config.toml
n_layer = 13
d_model = 640
n_head = 10
n_kv_head = 10
head_dim = 64
d_mlp = 2560
vocab_size = 8125
activation = "squared_relu"
norm = "rmsnorm"
norm_place = "pre"
norm_eps = 1e-05
positions = "rope"
rope_base = 10000.0
rope_fraction = 1.0
qk_norm = false
attn_scale = 0.125
bias = "none"
tie_embeddings = false
parallel_block = false
extras = ["capped logits"]
init = "uniform"
init_std_qkv = 0.0199
init_std_o = 0.0246
init_std_up = 0.0284
init_std_down = 0.0284
optimizer = "adam_hyperball"
lr = 0.0059
beta1 = 0.9
weight_decay = 0.0
lr_head = 0.00506
grad_clip = 2.0
warmup_steps = 319
schedule = "wsd"
decay_fraction = 1.0
decay_shape = "linear"
final_lr_fraction = 0.0
batch_tokens = 65536
seq_len = 1024
doc_mask = false
train_tokens = 553100000
steps = 8440
dataset = "wikipedia_en"
MLP neurons of a small language model. Each row is named by its layer, matrix (up: input weights) and neuron, and shows model dimensions 336-431. Each number is 50 + 15 x the weight over its row's rms, rounded and kept within 0 to 99.
After each neuron's rows, "fires after" lists the tokens most often just before its 100 highest values on Wikipedia text that the model never trained on. A number after a token or word is its count.

L4.up2449:80 74 71 49 44 30 50 66 64 24 54 57 46 47 42 50 38 20 44 28 47 64 61 67 41 66 48 62 38 76 58 52 24 40 29 66 64 17 43 41 66 44 34 72 41 55 74 71 35 80 64 63 37 38 49 58 52 40 57 64 35 28 77 27 42 37 33 73 52 65 32 18 72 48 69 51 35 65 64 47 73 48 48 46 36 67 42 42 45 57 68 54 37 18 47 48
fires after: " the" 38, " l" 7, " L" 6, " del" 4, " C" 4

L4.up1978:53 69 51 56 66 40 42 34 39 38 58 52 50 75 63 56 48 67 48 47 55 66 41 39 62 46 28 51 61 59 51 56 57 77 28 48 26 05 47 54 39 24 77 39 52 35 60 49 43 57 47 73 38 57 46 41 67 68 32 44 54 53 43 39 62 44 48 66 48 55 53 31 42 22 68 34 43 39 65 45 78 38 61 53 62 50 35 89 32 29 60 58 52 32 64 54
fires after: " " 32, "–" 15, " to" 14, " up" 4, "." 4

L4.up2285:60 88 67 61 52 62 86 43 45 48 59 81 72 39 43 35 30 54 52 32 35 84 37 53 48 43 45 50 58 22 55 60 73 48 44 38 19 38 54 59 55 23 50 60 48 23 23 47 45 47 32 81 12 61 44 50 37 68 54 59 36 58 50 62 47 69 47 72 66 75 69 41 46 72 57 53 29 55 60 36 66 45 99 61 36 34 57 50 36 59 32 46 09 23 56 41
fires after: " |" 39, " " 22, " a" 8, " \"" 7

L4.up2320:46 58 46 50 63 77 61 48 37 42 65 60 81 71 34 83 73 60 53 37 50 55 42 53 33 30 31 41 46 73 41 45 46 58 61 46 46 47 52 66 54 46 65 58 31 45 49 54 59 38 49 47 60 40 23 31 27 56 76 16 33 73 32 52 38 59 48 57 34 36 37 34 11 68 36 48 74 44 16 48 41 74 50 26 62 58 59 63 42 47 40 69 14 70 50 46
fires after: " the" 47, " The" 10

L4.up660:73 50 32 48 49 42 50 49 52 62 43 56 27 38 48 40 39 28 61 47 47 54 64 53 54 76 52 37 60 28 40 48 59 35 61 57 54 53 43 65 31 43 39 43 44 60 57 54 31 42 68 66 61 51 71 54 68 59 66 21 34 71 56 65 58 69 49 52 37 31 50 40 42 60 33 32 68 84 58 49 70 22 52 35 65 31 58 41 61 58 47 56 55 53 59 50
fires after: " the" 40, "20" 23, "19" 8

L4.up1944:55 28 33 38 41 53 56 34 65 31 58 48 31 69 56 61 49 55 51 29 45 41 43 50 55 43 46 20 58 57 52 72 67 77 34 91 82 16 28 30 91 70 45 43 44 69 65 52 60 48 36 47 63 66 51 45 69 55 23 61 66 56 40 46 50 20 59 57 22 68 49 46 69 44 54 32 32 31 45 57 60 36 47 55 51 40 44 50 55 33 47 72 70 43 48 46
fires after: " " 30, " World" 12, " War" 8

L4.up1446:40 61 51 29 38 53 29 40 64 36 41 82 61 56 26 37 33 56 61 51 34 68 48 85 58 51 35 54 44 40 63 74 57 53 49 58 31 60 51 53 28 33 54 30 33 57 42 61 52 58 56 65 65 59 20 39 74 38 25 52 75 45 52 65 45 59 59 53 61 46 67 24 40 42 40 33 33 77 40 39 63 55 75 07 61 36 59 61 43 49 26 76 27 19 44 84
fires after: "." 24, " \"" 16, ".\n\n" 14, " (" 11

L4.up2393:47 32 40 49 40 39 54 45 62 53 32 46 41 56 78 59 44 37 53 47 20 47 37 65 56 54 88 43 34 43 52 62 63 73 65 49 37 23 80 59 50 53 29 28 35 50 13 59 59 43 41 30 48 45 53 32 86 54 47 52 41 60 60 63 38 44 72 90 52 60 48 44 23 32 73 41 28 58 43 61 89 19 52 43 51 65 78 65 43 52 51 58 45 46 35 70
fires after: "–" 74, "-" 9, " " 4

L4.up1358:23 48 75 64 68 57 41 45 66 68 22 65 43 65 16 58 66 30 60 49 50 50 40 32 38 50 59 33 59 43 50 72 68 51 58 47 62 45 76 62 66 34 66 68 36 41 27 60 74 29 36 72 25 47 57 57 28 71 38 37 58 91 47 58 41 52 46 58 45 50 44 46 71 33 23 52 00 37 36 26 42 53 62 51 54 54 48 53 57 52 55 51 47 58 41 57
fires after: "|" 39, " |" 23, "-" 11, "." 8, " (" 4

L4.up234:65 49 51 73 68 31 53 25 53 30 36 35 58 71 26 29 48 32 74 56 37 65 41 23 73 40 53 40 34 43 56 33 32 70 33 46 53 27 62 44 44 44 63 17 57 47 51 62 41 91 57 48 37 52 37 42 65 18 43 34 52 57 36 44 61 63 48 38 66 55 34 37 61 43 58 50 55 42 51 35 40 31 61 66 57 24 47 58 36 36 47 57 70 54 45 50
fires after: " " 46, " in" 24

L4.up678:64 33 40 63 55 57 63 58 43 40 74 34 86 47 22 47 53 44 67 21 66 31 27 53 64 42 43 45 48 71 46 38 52 32 58 44 72 46 76 50 63 32 82 65 38 36 50 49 39 72 35 57 57 62 48 60 60 88 48 42 75 51 52 27 43 57 55 74 63 50 43 42 39 23 60 52 52 65 45 43 42 23 69 46 64 78 35 48 37 74 45 53 34 49 53 35
fires after: " the" 37, " C" 8, " T" 7, " H" 6, " " 5

L4.up1492:25 74 25 49 34 47 31 73 64 49 46 41 72 62 47 19 86 69 43 44 69 37 42 65 58 59 57 64 49 81 54 46 27 41 52 68 52 13 44 25 23 49 74 53 47 44 56 65 55 38 60 52 44 73 58 50 38 40 33 70 56 41 51 41 58 29 43 53 48 48 48 39 58 64 42 31 31 53 49 42 57 60 44 47 52 33 43 60 61 84 44 54 41 34 36 67
fires after: "," 55, " are" 6, " is" 4, "2" 4

L4.up689:60 39 44 47 29 61 40 36 79 36 73 62 64 46 46 63 54 55 45 34 37 54 35 47 66 46 34 64 53 63 75 51 54 56 60 49 63 40 58 79 27 47 61 28 41 04 40 52 69 58 47 52 55 47 67 34 36 70 28 42 37 69 70 44 43 55 53 54 34 62 48 52 63 27 54 45 31 39 44 65 65 55 81 63 52 34 51 76 38 55 47 44 49 62 31 59
fires after: " on" 69, " On" 5, "-" 5, " " 4

L4.up1524:48 67 25 53 42 40 21 41 57 46 28 47 31 66 24 52 61 60 72 37 35 45 34 53 51 56 25 33 40 62 30 53 57 60 30 56 50 32 46 33 57 35 51 13 48 41 39 57 62 63 48 78 35 48 69 53 46 37 47 50 41 15 64 53 50 33 53 73 61 59 41 52 73 58 53 38 60 38 67 70 42 30 52 54 63 48 55 53 32 35 66 33 30 34 45 77
fires after: " in" 46, " of" 9, " In" 6, "In" 4

L4.up1210:58 72 46 50 51 46 79 05 70 50 59 44 55 94 57 46 68 58 30 59 39 51 35 19 87 64 77 26 36 66 34 78 73 58 41 62 52 23 31 50 77 37 59 48 54 53 42 49 29 28 35 44 61 38 58 35 67 30 65 76 46 64 34 55 52 33 26 48 22 74 44 44 68 61 48 40 51 49 54 37 69 29 50 57 17 70 58 66 40 39 60 73 54 52 55 50
fires after: " " 49, " #" 6, " War" 4, " Ind" 4

L4.up40:69 48 42 16 73 63 63 24 60 37 39 52 40 60 49 32 55 62 38 42 43 80 47 57 30 47 60 49 28 62 53 58 52 34 49 30 63 45 75 55 59 59 48 60 32 42 46 58 60 74 38 82 63 19 31 62 69 49 53 55 60 33 24 55 38 50 51 43 50 61 62 36 82 51 43 49 46 46 62 35 92 35 57 46 45 25 04 66 46 45 40 65 29 45 37 54
fires after: "\n" 49, " |" 30, ")\n" 9, ":\n" 4

L4.up899:64 65 26 37 64 58 62 53 66 69 80 92 75 58 08 49 26 66 52 49 57 51 52 56 56 52 57 57 45 49 37 50 45 43 30 48 28 21 56 43 27 45 54 32 43 56 29 61 72 66 45 63 42 42 78 57 46 58 58 55 39 24 33 59 23 76 45 32 33 44 86 38 53 36 69 52 15 61 41 71 54 47 47 52 79 68 14 72 30 40 38 53 31 46 50 38
fires after: " |" 83, " " 12

L4.up264:74 70 40 24 31 45 58 41 33 50 43 71 54 63 54 34 66 67 43 39 44 26 65 45 38 28 43 44 59 36 37 40 52 53 47 48 45 55 44 30 53 41 31 76 38 52 35 61 39 39 60 78 12 51 50 81 43 62 24 37 28 53 51 38 43 48 62 51 59 42 41 37 49 72 62 51 48 43 47 64 60 37 34 67 46 41 68 78 32 64 44 79 57 29 60 41
fires after: "se" 14, "|" 12, "1" 9, "P" 5, "O" 5, "G" 5

L4.up391:50 83 51 46 77 68 15 37 58 13 32 44 33 64 22 49 62 44 56 64 49 27 63 52 65 52 45 37 17 48 67 42 69 48 23 43 54 16 50 42 56 54 77 54 38 51 51 52 46 63 48 72 47 67 56 58 50 86 44 55 43 38 62 46 40 41 60 49 27 36 50 54 56 48 39 46 39 44 58 48 77 26 56 49 59 13 88 51 47 62 68 52 16 54 24 35
fires after: " and" 55, " or" 12, " but" 5

L4.up85:50 50 70 49 65 48 70 36 52 60 53 70 39 41 42 50 20 55 61 58 30 35 63 34 39 29 56 45 39 58 50 67 76 54 55 50 18 54 42 50 55 30 46 61 49 58 29 55 32 64 54 85 21 48 51 48 33 46 54 50 31 32 46 58 41 62 65 70 59 39 37 46 49 47 50 53 27 59 52 41 64 36 36 59 47 45 69 65 42 58 30 52 38 40 53 48
fires after: " |" 31, "'s" 10, " became" 9, " the" 7, " was" 6

L4.up1439:51 63 55 22 70 61 65 64 62 35 39 61 44 37 37 65 55 57 52 36 33 45 49 56 48 37 40 36 50 37 55 43 47 47 56 36 53 39 77 51 36 60 60 49 45 34 48 47 48 39 52 57 62 45 68 30 35 69 39 34 48 44 53 41 40 60 50 68 26 63 57 31 36 41 57 53 48 62 43 40 52 40 66 39 66 23 44 66 29 59 44 53 11 20 45 49
fires after: " the" 29, " University" 12, " in" 11, " for" 5, " to" 4, " and" 4

L4.up201:40 46 63 45 50 50 52 60 49 69 56 42 66 58 64 62 68 57 79 37 18 73 68 55 36 39 45 50 72 46 57 58 55 62 61 86 43 31 55 27 53 62 42 73 42 49 43 67 63 48 74 46 62 38 42 42 60 57 41 61 61 51 60 61 50 82 46 37 68 53 45 38 57 83 70 21 22 64 31 70 62 35 54 15 61 48 48 57 32 89 46 85 45 42 55 55
fires after: " " 29, "19" 24, "20" 20, "|" 5

L4.up1634:67 44 69 33 30 38 37 47 34 43 26 78 63 66 36 48 39 44 63 50 05 83 50 41 54 30 36 44 51 55 58 58 55 39 56 64 15 30 52 50 55 29 67 61 50 46 42 45 44 69 50 83 41 54 33 32 55 37 53 75 36 44 44 52 52 35 51 56 39 29 81 35 53 51 73 49 22 56 46 45 53 37 62 79 49 46 42 69 33 46 41 73 28 43 24 60
fires after: " (" 27, " \"" 23, ".\n\n" 10, "==\n\n" 6

L4.up2236:75 54 47 54 56 57 58 49 46 54 56 48 30 40 60 43 36 67 62 23 51 46 53 30 63 49 64 56 39 49 58 47 36 18 52 56 50 34 28 57 52 44 81 54 38 32 59 55 08 84 48 57 37 41 53 37 47 50 45 26 65 50 57 45 23 68 24 79 52 57 44 45 40 64 37 37 46 36 25 35 59 55 62 26 52 67 53 41 28 21 43 48 71 47 49 75
fires after: "'s" 20, " his" 20, " her" 11, " a" 9, " " 6

L4.up1095:59 78 39 51 47 42 56 53 46 54 30 59 65 49 53 80 39 64 29 22 19 95 39 30 77 53 54 29 54 45 47 91 36 46 26 62 13 51 68 58 56 38 34 67 49 25 36 61 36 48 63 65 40 37 35 36 33 66 50 53 36 39 73 49 46 56 81 65 40 40 67 45 31 77 24 51 34 60 40 64 71 71 50 24 18 61 30 32 46 41 39 61 39 18 42 65
fires after: " a" 46, " an" 5, " " 5, " the" 4

L4.up2497:42 60 55 62 69 38 59 51 75 46 54 61 53 54 30 42 75 39 66 54 30 44 40 31 57 39 50 32 37 50 40 53 54 40 59 61 54 35 37 47 44 30 65 75 26 64 36 61 59 28 55 68 62 61 44 50 59 53 51 37 40 13 57 51 37 56 52 41 60 37 67 57 66 82 51 38 48 59 19 56 80 46 51 42 55 12 51 57 54 84 59 33 43 31 78 33
fires after: " in" 41, " In" 13, " at" 4

L4.up1926:34 52 29 53 58 54 44 48 62 41 60 70 53 61 26 50 67 50 58 21 22 51 65 50 50 30 73 48 44 45 46 49 66 49 55 45 46 42 36 38 38 29 30 67 44 46 37 60 41 43 50 46 52 54 75 60 19 36 23 69 41 35 48 63 35 65 37 67 67 37 44 43 56 71 48 31 07 34 30 45 51 58 42 48 32 61 62 54 53 65 35 61 56 49 74 53
fires after: "20" 31, " " 23, "|" 16, "19" 7

L4.up425:28 31 52 49 35 56 47 44 57 45 78 48 63 71 61 65 58 58 25 48 72 52 53 42 46 19 65 41 34 24 67 48 67 46 38 63 45 33 48 85 29 54 62 31 44 52 35 41 50 29 37 45 53 60 66 28 71 62 48 59 16 69 19 42 56 50 71 60 44 44 43 63 45 46 47 45 70 19 60 36 81 36 86 34 48 20 76 49 42 60 47 69 57 21 66 57
fires after: " " 61, "–" 13, "20" 8, "," 6, "-" 4

L4.up2075:46 53 47 60 58 65 29 46 63 42 76 82 47 62 42 37 46 84 75 52 41 64 39 77 50 29 46 45 57 69 49 68 49 62 32 59 36 27 28 42 55 48 68 34 23 50 49 45 41 54 91 67 53 67 65 27 61 60 42 54 62 64 53 52 72 43 68 60 15 64 38 35 52 42 56 38 25 63 44 53 68 51 39 43 62 32 54 76 40 30 29 90 67 18 38 32
fires after: "," 66, " " 4

L4.up297:66 55 47 51 67 54 71 37 46 54 41 47 44 63 44 26 51 50 33 48 55 64 54 35 79 68 70 53 46 43 28 36 73 58 30 42 53 39 44 14 73 57 34 57 58 53 55 29 50 63 52 43 74 74 48 47 48 41 42 55 58 70 55 59 53 36 70 50 28 43 39 57 65 52 24 61 73 74 45 38 76 45 50 52 43 30 81 29 51 77 48 46 36 56 26 67
fires after: " and" 75, " the" 4

L4.up466:50 67 57 38 48 37 46 38 59 17 34 34 46 67 70 31 26 56 68 41 59 61 57 50 41 52 34 35 55 78 36 54 30 58 67 57 31 35 46 21 51 39 57 59 56 55 72 50 68 61 49 66 43 34 26 64 31 57 65 29 52 48 36 59 26 50 39 51 53 22 55 14 58 37 58 52 49 44 30 16 64 25 42 27 67 49 54 67 50 76 27 68 56 40 54 46
fires after: " |" 73, " " 6

L4.up1916:48 74 52 62 32 47 35 42 48 51 59 60 35 61 37 43 56 68 61 50 49 79 66 67 46 45 53 49 39 77 45 47 57 56 41 62 29 11 57 07 64 56 76 47 26 25 52 56 24 51 53 60 67 77 54 25 67 49 48 21 58 52 51 58 47 35 73 55 19 53 63 44 36 60 62 43 29 39 37 64 79 61 42 31 48 39 48 55 54 62 56 72 65 42 05 47
fires after: "," 88

L4.up212:60 55 35 44 26 49 63 50 47 24 63 53 38 38 20 73 38 42 58 27 39 48 66 45 50 37 37 30 43 74 56 53 47 41 44 60 41 34 52 19 71 64 71 62 55 61 45 46 54 77 60 50 54 52 38 41 46 61 55 70 50 31 42 44 35 70 55 66 75 48 22 45 67 59 45 38 59 40 45 45 17 53 57 46 38 57 44 60 50 27 34 67 76 44 61 35
fires after: " " 32, " the" 17, " a" 4, " The" 4

L4.up1385:71 35 53 50 66 56 59 14 50 58 48 48 18 60 53 61 76 43 53 46 36 77 46 45 58 32 61 50 44 38 36 65 69 51 39 85 51 40 63 49 51 47 64 46 45 56 63 50 68 66 35 99 67 61 46 47 58 74 76 62 61 74 46 51 41 48 43 69 16 60 71 36 46 48 35 28 34 34 50 52 69 52 87 51 48 34 81 60 56 66 57 73 61 54 50 52
fires after: "19" 29, "20" 27, " " 23, " the" 5

L4.up263:59 60 54 56 50 45 59 53 40 50 60 54 68 72 32 48 51 35 40 47 51 59 25 54 48 60 64 44 57 26 45 71 74 59 17 62 45 47 49 73 55 42 52 49 30 30 45 53 37 60 37 66 73 42 40 50 41 76 74 33 29 90 61 35 43 58 70 59 49 64 47 42 34 32 46 50 62 43 26 43 90 60 35 47 28 63 40 45 28 81 45 71 45 53 46 65
fires after: " " 72, " the" 15

L4.up1996:56 61 48 40 69 43 77 36 73 39 41 53 41 36 56 51 43 46 73 40 39 51 47 45 60 24 50 47 38 43 04 35 34 29 42 48 29 37 46 30 57 36 28 72 45 37 47 58 33 42 63 63 57 53 34 43 63 81 56 37 60 56 56 34 60 50 75 67 64 70 42 31 58 37 28 46 58 61 58 58 60 56 41 21 43 57 39 43 26 41 34 40 29 57 89 55
fires after: " the" 45, " a" 8, "3" 6, "-" 5, "0" 5, "'s" 5

L4.up1989:60 62 57 39 48 64 43 22 55 26 32 51 65 47 38 54 66 56 50 34 38 59 59 61 46 57 43 59 32 66 56 58 24 55 52 71 31 47 25 48 59 77 64 51 41 49 66 50 55 53 61 57 74 42 77 25 60 63 48 17 40 55 36 36 46 55 55 56 38 71 57 38 54 53 64 39 40 54 55 40 64 58 52 33 65 62 74 42 43 21 29 79 29 60 55 58
fires after: " the" 42, " fl" 5, " The" 4

L4.up2469:55 50 60 38 45 41 53 59 67 39 62 50 49 43 34 60 46 53 59 39 58 28 50 38 32 51 52 64 33 79 39 42 66 44 56 34 60 32 48 62 71 74 46 61 42 43 40 60 51 66 37 63 36 36 20 37 59 99 32 56 41 37 48 60 43 72 55 51 46 75 37 37 43 74 58 28 44 33 57 36 51 75 35 49 33 69 88 26 27 45 49 68 67 41 44 26
fires after: " the" 36, " " 27, " late" 6, " early" 5, " The" 4, " New" 4

L4.up115:38 65 69 37 89 44 50 59 57 62 29 55 58 74 15 34 53 35 51 43 46 47 40 37 38 19 66 51 60 60 67 39 67 49 68 79 23 68 33 41 42 51 61 57 40 63 52 63 41 58 43 89 49 33 33 57 31 55 47 31 51 84 42 50 45 82 36 62 44 41 52 11 58 38 47 66 59 61 63 33 51 45 52 64 59 27 35 48 49 43 52 61 21 63 61 57
fires after: " |" 20, "-" 10, "C" 6, "A" 6, "B" 5, "0" 4

L4.up1522:43 79 56 39 41 55 37 37 52 48 43 58 56 63 37 52 32 83 46 43 41 56 43 64 36 55 38 33 41 72 65 67 73 67 27 29 55 17 55 46 66 51 40 60 42 64 30 71 43 75 52 73 36 80 42 48 39 44 52 83 61 45 82 41 55 47 78 54 50 55 83 29 71 49 21 46 02 63 71 50 43 55 48 72 46 67 35 49 53 43 34 74 41 39 50 40
fires after: " was" 24, " is" 15, " were" 8, " are" 5, " of" 5, " been" 4

L4.up736:64 58 31 14 49 70 73 47 55 23 47 61 48 62 42 69 29 44 60 46 15 51 54 67 51 50 47 29 27 72 43 71 39 34 32 74 50 33 23 59 47 31 43 59 35 62 66 63 58 46 50 51 38 30 52 36 37 75 55 38 40 58 57 54 69 56 68 54 36 79 46 35 45 63 76 58 39 37 16 69 61 46 57 19 43 33 28 58 00 46 42 53 13 43 26 56
fires after: " the" 54, " The" 16, "The" 10, "," 5

L4.up618:55 34 57 37 69 28 75 20 58 44 44 76 42 55 55 57 41 35 65 37 30 52 55 59 53 40 54 46 34 43 29 67 61 51 35 15 49 73 47 52 65 40 43 77 40 57 59 64 34 64 61 28 60 51 63 45 51 78 49 47 48 24 34 53 47 67 61 48 52 52 47 45 42 64 53 29 54 92 58 41 55 31 55 59 69 44 61 36 46 56 62 66 44 41 42 30
fires after: " the" 15, " its" 12, " has" 8, "'s" 7, " their" 5, " had" 5

L4.up1784:47 65 62 21 68 67 56 63 76 59 22 51 23 45 63 66 61 69 67 31 31 44 60 38 42 50 46 41 39 86 56 61 35 44 44 50 47 26 36 67 43 56 55 64 47 20 52 54 48 65 67 47 93 27 78 45 43 65 55 52 19 29 73 62 57 55 54 52 40 63 43 38 57 78 42 68 33 71 39 77 57 42 46 69 52 49 78 48 31 33 75 72 33 33 45 38
fires after: " |" 26, " at" 12, " New" 10, " (" 8

L4.up215:34 46 25 61 61 63 71 47 40 52 41 48 40 53 32 46 47 53 34 47 26 86 46 47 71 38 91 51 61 54 66 46 71 42 44 46 17 53 69 32 32 55 47 57 49 29 20 55 35 60 69 51 35 32 32 41 55 50 51 47 56 60 85 40 29 75 67 71 45 55 52 54 64 37 58 52 58 68 27 72 63 49 61 45 30 30 31 65 07 71 42 68 54 56 69 43
fires after: " at" 23, " L" 17, " (" 6, "L" 5, "W" 5, "===" 4

L4.up1610:55 65 52 70 40 56 31 58 36 54 35 56 46 51 43 46 36 68 34 35 38 51 66 19 38 27 36 58 29 77 71 57 38 98 57 59 38 59 37 51 53 55 19 53 37 49 38 63 31 70 42 49 69 28 64 33 44 53 35 37 33 64 52 48 34 45 46 55 39 41 31 48 64 48 55 46 41 54 35 92 56 54 35 66 29 28 26 55 44 52 34 78 29 37 42 40
fires after: " was" 28, "se" 15, "|" 5, " is" 4, "-" 4

L4.up1379:41 67 43 44 66 69 28 50 39 40 39 40 59 50 49 31 43 43 57 50 21 48 55 29 50 48 59 51 48 36 69 53 53 62 42 71 50 06 37 62 32 61 35 39 33 45 39 43 42 74 53 34 45 53 46 05 73 45 49 32 22 31 53 50 47 17 59 52 62 51 23 42 52 36 63 45 44 69 41 44 72 69 60 50 45 43 59 49 48 63 54 53 71 37 32 48
fires after: "," 47, " Th" 10, " for" 6, " th" 5, " In" 4, " in" 4

L4.up1753:37 65 50 51 58 64 54 57 53 49 48 54 66 73 00 28 57 36 63 27 14 37 23 50 32 47 52 50 52 38 48 44 35 20 72 23 62 50 80 43 27 28 73 65 44 59 71 65 48 47 61 62 53 37 64 33 42 56 42 53 31 55 60 32 28 47 48 58 32 70 68 29 68 37 64 52 25 59 18 39 41 55 53 57 67 72 35 37 54 53 53 65 60 67 63 22
fires after: " |" 42, "|" 10

L4.up120:43 54 44 28 86 63 75 48 39 61 33 80 31 63 30 45 54 56 57 19 49 62 19 51 34 45 50 49 64 66 47 44 57 48 45 40 26 42 59 50 41 51 33 47 35 57 16 46 27 69 46 87 42 67 63 48 43 57 44 40 32 50 58 49 50 69 43 58 46 68 57 47 59 71 60 59 24 72 50 58 51 63 86 65 44 59 12 70 27 39 62 42 17 37 54 68
fires after: " (" 35, " \"" 12, " |" 5, "." 5, "\n" 4, "===" 4

L4.up1969:42 51 60 16 50 68 43 62 49 46 41 50 23 43 53 36 35 38 27 58 37 70 60 55 54 39 42 32 12 37 51 64 52 28 48 36 37 26 66 18 73 55 43 52 51 63 38 57 62 43 64 71 60 50 32 11 45 56 67 41 33 42 63 46 69 64 54 54 16 60 59 47 42 70 36 39 53 54 61 60 67 37 64 33 37 56 39 41 44 62 37 60 39 48 23 66
fires after: " the" 57, " The" 13, "-" 10, "The" 7, " United" 4

L4.up426:51 51 52 44 57 30 61 46 89 45 37 81 34 49 49 62 42 38 66 61 43 45 48 65 49 58 30 56 13 71 32 71 70 60 30 48 61 27 19 42 59 35 69 42 36 41 38 48 71 60 66 69 63 60 57 38 56 55 51 44 60 28 57 51 64 59 55 70 60 55 41 52 46 59 45 57 46 62 60 41 71 41 56 58 63 21 41 50 53 53 19 28 20 48 61 61
fires after: " as" 30, " in" 14, " is" 10, " was" 7, " There" 6

L4.up1290:37 85 51 44 67 69 71 45 61 20 22 69 55 54 27 59 59 43 24 28 30 22 41 40 53 44 44 56 65 65 46 65 19 44 51 41 40 41 60 37 55 66 40 49 56 29 42 59 13 65 40 57 68 25 40 38 32 59 45 08 53 60 70 52 52 44 42 65 17 44 44 18 45 55 42 40 39 77 17 77 39 71 44 57 57 45 27 36 34 38 55 50 35 45 23 16
fires after: " |" 27, " the" 26

L4.up2230:62 59 57 37 27 55 58 62 88 59 69 66 65 69 37 38 44 36 58 36 63 60 14 30 34 56 65 59 51 40 51 58 40 53 44 41 35 59 56 33 26 33 74 42 51 32 47 48 44 64 54 82 54 21 57 37 38 57 46 29 53 44 67 50 53 42 56 69 53 24 54 44 41 38 44 34 31 66 34 65 27 43 59 52 24 67 50 39 00 58 37 68 37 39 67 41
fires after: " |" 52, " " 6, ":" 4

L4.up378:50 57 46 47 54 69 61 43 35 39 70 55 46 59 29 66 45 38 48 42 41 46 54 34 54 53 47 40 58 65 27 59 38 68 20 29 66 42 44 67 62 53 57 68 38 55 55 59 70 43 58 44 65 39 56 10 32 44 51 62 42 31 33 35 37 42 62 37 34 49 46 35 56 57 47 51 46 33 57 20 64 58 43 57 50 80 46 65 45 49 36 76 40 58 78 70
fires after: " The" 33, " the" 27, "." 16, "The" 10

L4.up1796:45 64 49 49 53 46 72 38 39 47 26 61 61 72 43 66 47 47 78 44 45 49 78 64 49 40 58 41 49 57 60 59 65 47 51 43 26 45 75 45 55 22 52 55 56 26 80 66 46 56 56 74 60 56 44 46 40 58 34 44 30 63 41 34 43 77 30 60 66 55 31 39 91 57 32 55 42 52 41 44 57 25 47 46 58 54 38 58 50 52 50 79 60 68 39 29
fires after: " |" 68, " " 10, "-" 5

L4.up2045:35 63 54 71 58 43 62 50 54 65 32 63 60 59 35 71 32 56 47 31 03 38 29 57 29 36 48 70 88 58 73 66 29 63 42 61 57 24 41 55 39 41 52 74 24 34 49 59 59 63 47 38 44 38 45 48 68 71 41 51 24 51 82 29 47 45 51 83 72 36 49 59 49 37 59 31 53 67 44 56 60 54 64 52 42 39 60 38 28 74 61 39 31 42 58 67
fires after: " in" 22, " In" 12, " as" 12, " l" 6, " the" 5

L4.up2525:86 66 47 33 29 12 76 59 62 38 44 55 25 77 47 57 54 50 83 39 48 46 49 57 42 36 38 49 48 45 41 45 52 55 09 18 40 43 67 65 48 05 46 24 51 41 47 55 61 51 44 70 51 59 52 32 45 55 53 59 49 38 61 56 43 18 55 66 63 55 24 37 74 50 64 64 58 41 47 29 46 57 59 69 24 46 24 47 16 59 47 44 31 32 59 50
fires after: " of" 36, " in" 17

L4.up2464:71 86 23 52 37 47 48 45 75 48 58 49 63 48 28 64 74 56 66 60 52 85 70 34 71 48 49 58 20 53 52 55 61 43 57 53 59 29 56 48 55 46 63 45 35 52 24 69 33 49 44 66 42 49 58 64 44 61 65 40 40 47 35 62 65 45 71 89 49 42 72 41 29 42 60 36 31 25 56 42 74 49 34 24 46 26 59 53 45 65 50 50 72 31 60 51
fires after: " in" 19, " M" 18, " m" 8, "am" 4, " In" 4, " B" 4

L4.up2143:42 35 67 34 67 53 41 54 53 46 43 65 66 87 39 57 58 39 57 45 34 50 57 67 39 48 49 34 37 52 37 66 47 60 47 47 43 31 36 73 41 51 42 50 44 65 43 56 43 42 68 70 29 46 23 12 65 59 74 21 33 56 43 43 35 51 51 63 41 38 72 31 69 40 62 52 57 35 50 44 52 51 68 43 54 47 52 63 11 35 41 48 38 59 57 53
fires after: " in" 24, " the" 15, " of" 13, " to" 6, " " 5, " from" 5

L4.up1149:49 52 65 17 25 59 38 33 73 57 67 48 51 39 61 51 44 24 41 44 45 79 24 55 53 57 29 55 11 63 53 53 64 57 13 27 02 46 45 41 80 26 63 59 40 36 39 50 19 81 43 79 41 57 40 44 61 55 60 59 66 62 58 49 47 50 58 76 63 30 74 46 47 56 13 66 30 77 56 44 74 65 67 49 38 60 58 52 33 69 28 75 16 22 25 63
fires after: " was" 28, " were" 12, " Ver" 8, " is" 6, " are" 5